{"norm": "rmsnorm", "rope_theta": 10000.0, "rope_fraction": 1.0, "attn_scale": 0.125, "learning_rate": 0.00255, "beta1": 0.95, "max_grad_norm": 0.5, "decay_fraction": 0.802, "doc_mask": true}
MLP neurons of a small language model. Each row is named by its layer, matrix (down: output weights) and neuron, and shows model dimensions 80-175. Each number is 50 + 15 x the weight over its row's rms, rounded and kept within 0 to 99. A neuron's up and down rows have the sign that makes its largest values positive.
After each neuron's rows, "fires before" lists the tokens most often just after its 100 highest values on Wikipedia text that the model never trained on. A number after a token or word is its count.

L2.down4:37 60 67 46 41 46 37 04 29 47 46 65 38 52 42 58 44 57 62 65 32 61 56 53 28 54 40 53 57 34 64 55 19 67 44 33 43 52 41 38 31 53 57 64 59 48 68 59 91 60 40 21 56 39 62 66 61 39 61 50 46 50 67 41 77 39 59 74 55 68 24 31 70 58 56 36 43 72 56 41 51 58 43 37 41 45 36 24 64 41 55 29 40 52 64 52
fires before: " he" 24, " she" 17, " the" 16, " they" 6, " a" 5

L11.down333:56 72 63 57 45 42 79 13 32 36 43 77 53 59 41 60 50 43 38 52 60 52 50 47 35 35 31 42 30 46 59 36 61 42 61 26 59 28 07 67 46 43 35 37 29 43 74 51 53 22 48 62 65 43 41 14 53 68 53 72 59 40 43 49 46 44 60 45 38 88 44 38 50 44 46 54 34 41 42 53 50 49 38 53 49 32 68 56 46 29 62 65 61 34 51 37
fires before: " not" 37, " be" 10, "n" 5, " have" 5, "er" 4

L11.down425:90 48 28 59 70 56 53 65 37 86 70 58 50 33 51 41 63 34 47 45 54 31 52 44 34 23 42 54 56 78 79 57 53 53 55 29 45 32 54 51 42 67 41 43 50 34 48 67 22 51 56 67 64 22 27 26 45 62 58 43 64 54 32 70 58 45 44 72 47 74 59 26 51 11 48 50 35 57 37 69 55 63 66 23 29 26 53 20 52 29 39 47 33 19 48 62
fires before: "7" 53, "8" 26, "9" 4

L3.down367:40 60 60 38 37 50 55 26 60 42 42 59 57 52 78 53 54 48 26 68 66 64 22 62 43 51 63 46 50 70 28 51 56 28 44 51 39 56 65 76 52 54 64 38 29 51 40 65 43 56 50 67 61 37 67 60 37 42 36 48 85 66 48 51 61 53 42 63 66 50 50 38 74 41 48 30 34 49 21 59 38 47 65 39 42 33 45 31 46 57 54 36 71 82 58 46
fires before: " |" 21, "." 17, " the" 11, ")" 8, ";" 7

L3.down398:56 81 66 67 68 49 38 80 14 36 47 24 32 59 75 38 51 75 12 30 61 60 49 31 81 52 49 59 54 33 19 67 61 40 44 65 34 26 47 28 73 54 79 51 65 52 41 72 76 47 44 49 53 52 58 68 25 42 43 53 44 87 54 52 77 83 70 48 31 32 55 61 52 72 40 66 54 36 34 48 57 53 44 54 43 70 56 36 33 39 23 51 46 31 70 31
fires before: " a" 29, " an" 15, " the" 6, " g" 5, " th" 4

L12.down256:43 47 61 71 39 59 35 00 40 56 45 49 68 50 36 59 46 22 46 44 51 55 40 40 72 44 44 38 33 56 52 41 46 44 34 45 36 35 46 65 37 58 25 46 19 52 59 45 60 34 62 21 60 40 50 51 36 22 60 48 54 62 44 45 52 35 56 61 41 31 60 00 55 49 39 53 65 21 45 50 18 58 77 49 49 58 57 43 83 67 66 56 40 46 31 39
fires before: "," 25, "\n" 21, "." 17, ")" 4

L9.down456:75 34 70 47 65 80 63 67 26 58 45 48 59 58 41 64 63 35 70 50 33 45 65 57 62 46 39 45 43 60 41 62 48 82 76 18 60 54 64 12 37 29 60 58 47 60 45 55 69 36 32 37 50 48 40 52 65 39 43 40 59 50 49 47 35 64 82 17 40 45 40 40 27 22 36 35 41 60 61 40 60 49 51 87 75 48 50 49 25 50 38 46 50 56 19 40
fires before: "0" 92

L2.down109:68 46 59 53 60 72 48 99 54 74 56 49 63 60 52 83 64 39 43 26 40 53 45 53 38 47 53 26 42 55 50 65 69 57 48 40 30 69 74 31 28 62 66 53 57 37 53 65 32 53 67 62 66 40 53 41 46 57 56 35 21 64 56 51 61 39 43 18 45 44 54 32 45 66 34 51 40 61 63 21 54 54 47 29 44 32 34 60 46 44 55 56 44 69 14 14
fires before: "′" 19, ":" 18, "″" 12, "7" 6, "9" 5

L11.down345:50 47 56 37 51 38 32 96 54 38 47 46 79 58 50 58 48 69 33 64 61 46 42 47 54 49 59 50 40 56 43 69 28 83 54 42 74 38 64 57 55 48 28 48 34 55 58 61 55 64 16 54 68 68 62 61 68 39 58 19 39 64 37 19 45 54 53 44 35 39 37 71 67 55 56 23 65 48 47 18 73 49 27 48 11 49 40 51 47 68 75 16 76 37 57 44
fires before: " " 40, "2" 18, "1" 5, "ating" 4

L2.down225:56 59 72 47 50 46 71 00 38 67 47 48 64 60 38 68 59 42 65 45 70 70 36 54 48 35 50 38 48 53 64 37 67 63 47 41 65 34 62 51 35 54 40 34 59 39 44 49 25 47 61 54 66 52 63 42 69 59 50 58 43 49 78 68 64 34 59 54 85 69 57 38 60 53 81 51 45 42 36 41 42 72 64 42 49 49 40 50 54 28 49 51 73 49 40 48
fires before: " not" 34, " be" 12, " have" 6, "n" 6

L11.down75:47 31 56 52 71 75 61 04 43 65 45 38 33 37 58 59 48 45 71 57 64 44 39 35 67 50 58 31 49 61 49 49 47 50 46 59 58 50 46 51 59 50 47 26 39 68 45 45 52 22 55 53 52 38 42 25 32 33 34 35 31 33 70 82 38 74 68 52 66 47 33 29 45 35 69 35 56 65 67 74 62 67 67 30 59 35 84 13 39 56 55 38 32 45 48 40
fires before: "==" 25, " and" 10, " of" 8, " ==" 4, " to" 4

L11.down426:62 49 74 68 42 55 75 86 50 42 41 48 15 46 42 29 40 55 49 32 41 57 57 44 40 61 32 28 54 41 52 33 79 82 39 52 41 66 67 57 50 64 50 53 47 49 46 52 44 50 46 45 56 55 47 85 76 39 45 66 60 39 63 90 38 67 26 54 69 43 72 62 44 56 37 50 64 48 62 62 67 19 77 34 46 63 55 58 43 34 54 45 36 55 43 30
fires before: " |" 27, "\n" 26, " was" 9, " is" 7

L7.down53:39 55 67 54 13 40 49 52 34 63 62 55 35 48 26 38 56 55 48 39 39 26 35 39 18 63 32 44 29 64 28 62 49 41 28 68 51 32 55 66 56 63 46 46 29 52 65 58 37 83 73 36 61 75 42 40 36 50 37 41 56 50 29 46 52 65 38 56 62 82 66 80 54 51 46 50 66 78 40 55 72 61 81 55 52 42 44 36 56 47 85 40 66 61 70 46
fires before: "\n" 60, "s" 6, " is" 4

L8.down263:35 53 54 54 38 34 56 38 44 62 23 32 41 59 61 47 45 55 44 47 23 56 48 42 08 73 44 20 34 38 57 31 77 56 46 55 32 36 30 48 63 53 69 63 54 34 66 37 72 41 55 50 29 22 72 32 63 63 38 43 43 45 23 48 68 47 49 37 46 46 41 49 52 65 63 69 34 57 60 56 63 60 46 42 40 23 24 74 37 39 26 52 73 49 41 36
fires before: "–" 37, ":" 10, " |" 10, " –" 5

L12.down196:52 62 48 66 67 71 27 00 32 55 37 60 41 63 59 39 57 65 58 78 53 46 77 49 42 66 49 58 22 63 24 58 53 38 34 53 38 50 80 77 45 28 45 52 30 67 43 32 54 66 33 46 71 59 46 29 48 46 55 30 34 34 47 42 51 53 22 62 37 43 50 25 44 78 58 63 57 53 63 47 59 47 47 60 57 37 63 69 31 57 54 56 37 60 45 71
fires before: "6" 43, "5" 21, "7" 6

L12.down383:24 27 39 46 69 38 67 36 50 62 69 64 38 41 68 36 72 61 55 48 37 54 38 78 69 64 82 79 63 27 43 56 60 50 61 46 55 43 85 31 36 58 35 39 64 55 35 58 65 59 78 37 52 48 49 45 50 51 43 45 53 55 80 72 38 36 29 30 35 56 46 38 38 31 16 29 36 47 76 51 48 44 22 43 35 34 63 50 72 42 42 38 30 70 37 53
fires before: "0" 35, "dy" 16, "ley" 7, " October" 5, " G" 5

L8.down188:65 47 21 52 59 17 59 73 40 50 33 49 69 37 64 61 47 54 48 59 72 37 56 53 00 72 55 77 53 54 51 47 40 51 32 52 52 37 72 47 53 49 63 56 63 36 43 65 36 50 44 64 39 37 46 41 51 46 43 39 39 27 33 40 38 32 32 66 43 39 52 31 35 75 42 85 45 24 28 51 65 62 85 65 44 32 64 56 40 78 43 43 63 60 47 27
fires before: " " 73, "," 9

L9.down260:43 19 65 80 48 71 43 16 52 89 17 55 79 53 40 58 51 59 47 63 49 55 64 68 74 14 41 59 40 26 36 53 56 40 29 59 72 46 37 21 47 46 19 62 40 40 31 49 46 64 62 50 65 58 59 42 44 52 33 70 73 52 51 53 64 73 48 55 65 49 34 22 49 27 74 46 90 31 42 39 34 46 62 57 72 37 63 46 54 56 54 44 56 58 53 54
fires before: "k" 27, "a" 14, "j" 5, "v" 5

L3.down13:46 40 40 65 43 64 39 74 66 78 58 52 62 55 51 53 56 71 49 45 46 46 54 64 90 93 18 39 55 71 34 44 51 60 39 22 66 85 42 57 32 68 62 58 44 42 62 44 42 38 39 52 67 78 30 46 62 56 66 49 53 28 74 49 50 49 44 45 96 47 68 41 36 47 85 10 48 44 78 41 42 67 52 49 57 51 66 63 47 53 63 53 50 57 56 40
fires before: "s" 51, " of" 4

L12.down426:64 56 71 46 29 49 37 01 58 66 51 53 64 52 29 54 28 68 47 23 17 25 63 47 15 77 42 60 62 72 69 40 50 60 82 51 62 66 39 39 61 56 48 62 40 64 54 58 76 49 79 37 54 51 58 50 43 40 66 56 59 36 64 62 74 39 63 45 63 72 25 00 58 41 79 26 30 50 33 55 21 60 61 20 53 26 70 59 41 21 43 74 41 51 59 60
fires before: "|" 64

L4.down271:29 51 49 55 38 34 52 65 50 53 46 44 46 72 44 43 62 45 32 00 32 73 79 23 63 68 49 57 46 53 58 51 79 57 84 26 30 15 40 55 55 35 60 26 47 37 36 55 39 72 73 41 54 61 52 43 78 34 69 40 44 48 61 55 38 84 47 44 13 49 51 72 49 50 46 65 54 47 39 30 62 28 79 38 42 45 52 43 55 58 65 51 55 43 44 52
fires before: "\n" 77, " \"" 12

L7.down435:50 65 34 33 37 55 65 42 59 08 64 51 64 42 59 50 38 64 39 50 61 69 52 52 11 52 40 34 47 80 62 71 31 55 77 23 53 47 58 61 38 60 50 53 70 56 40 47 46 58 62 46 38 35 31 62 45 54 69 72 69 66 68 48 45 79 23 33 57 50 65 58 62 44 40 57 48 32 77 66 49 65 65 35 43 17 31 52 54 46 40 51 37 49 51 48
fires before: "." 28, "," 19, "s" 6

L7.down163:25 42 45 37 25 65 51 01 55 39 24 49 48 26 60 60 30 26 62 55 56 50 61 40 59 65 28 00 60 64 47 43 47 66 60 55 53 39 40 56 21 56 37 46 26 46 39 39 57 49 26 51 47 58 44 04 41 57 76 57 53 48 42 55 23 48 35 40 35 48 34 45 52 35 17 55 51 59 51 56 41 77 46 26 23 61 39 31 41 54 45 48 60 49 52 72
fires before: " |" 71, "–" 4

L10.down404:73 44 46 50 74 31 70 19 42 56 42 72 62 48 59 66 54 96 38 48 58 65 56 38 80 58 61 43 68 67 66 60 50 78 53 65 48 22 54 67 42 45 30 58 35 56 42 40 60 53 47 25 18 47 51 53 53 53 51 73 52 46 33 48 40 41 27 39 48 74 68 47 63 33 55 52 48 54 23 49 56 64 48 64 42 54 46 38 29 66 60 45 25 49 54 44
fires before: "2" 40, "0" 20, "1" 9, "3" 7

L7.down215:41 81 53 29 52 77 50 75 36 48 45 35 59 39 54 36 19 62 58 36 59 45 46 17 68 56 37 68 41 55 21 32 38 30 10 48 56 35 67 30 56 38 58 53 61 74 41 42 69 50 36 31 26 74 45 73 68 64 67 35 49 53 50 52 54 84 30 60 34 60 49 48 36 48 80 34 59 32 61 27 50 45 24 57 49 46 32 64 35 61 70 48 79 57 28 42
fires before: "6" 44, "7" 7, "8" 6, "t" 6, "4" 4, "ide" 4

L9.down285:37 61 59 54 52 58 78 22 56 62 52 57 63 66 45 43 47 80 62 27 51 71 51 48 46 55 50 72 67 55 31 49 31 27 46 37 45 51 67 48 55 42 44 37 40 65 54 43 82 61 46 43 37 61 63 47 63 37 67 51 51 48 18 33 51 35 48 53 76 42 53 59 34 24 80 44 22 54 60 12 30 30 63 49 42 65 66 26 56 43 80 27 59 65 53 39
fires before: "2" 83, "7" 6, "3" 5

L11.down205:57 65 61 46 42 53 25 98 26 40 33 61 70 77 49 53 58 48 39 09 57 46 66 73 14 58 61 33 57 60 38 36 74 52 55 28 53 50 47 33 63 36 60 51 28 48 42 54 36 56 24 52 49 59 49 33 59 57 62 48 18 62 43 86 47 69 40 53 35 72 68 83 27 47 38 38 47 51 46 43 56 25 32 25 47 52 55 41 75 58 62 37 51 39 65 60
fires before: ")" 41, "s" 6, "lov" 5

L7.down132:44 43 67 48 45 44 46 00 38 47 38 44 39 35 67 48 71 20 55 59 31 33 55 59 67 58 67 71 49 57 56 37 50 43 57 57 56 53 45 72 45 34 36 51 60 42 31 46 65 43 59 62 54 43 72 66 75 34 39 53 40 65 58 32 59 58 28 54 63 46 54 83 42 61 36 56 69 59 56 63 57 54 35 50 49 76 38 38 62 61 71 68 48 49 44 28
fires before: "," 40, "–" 10, " –" 6, " |" 5, " the" 4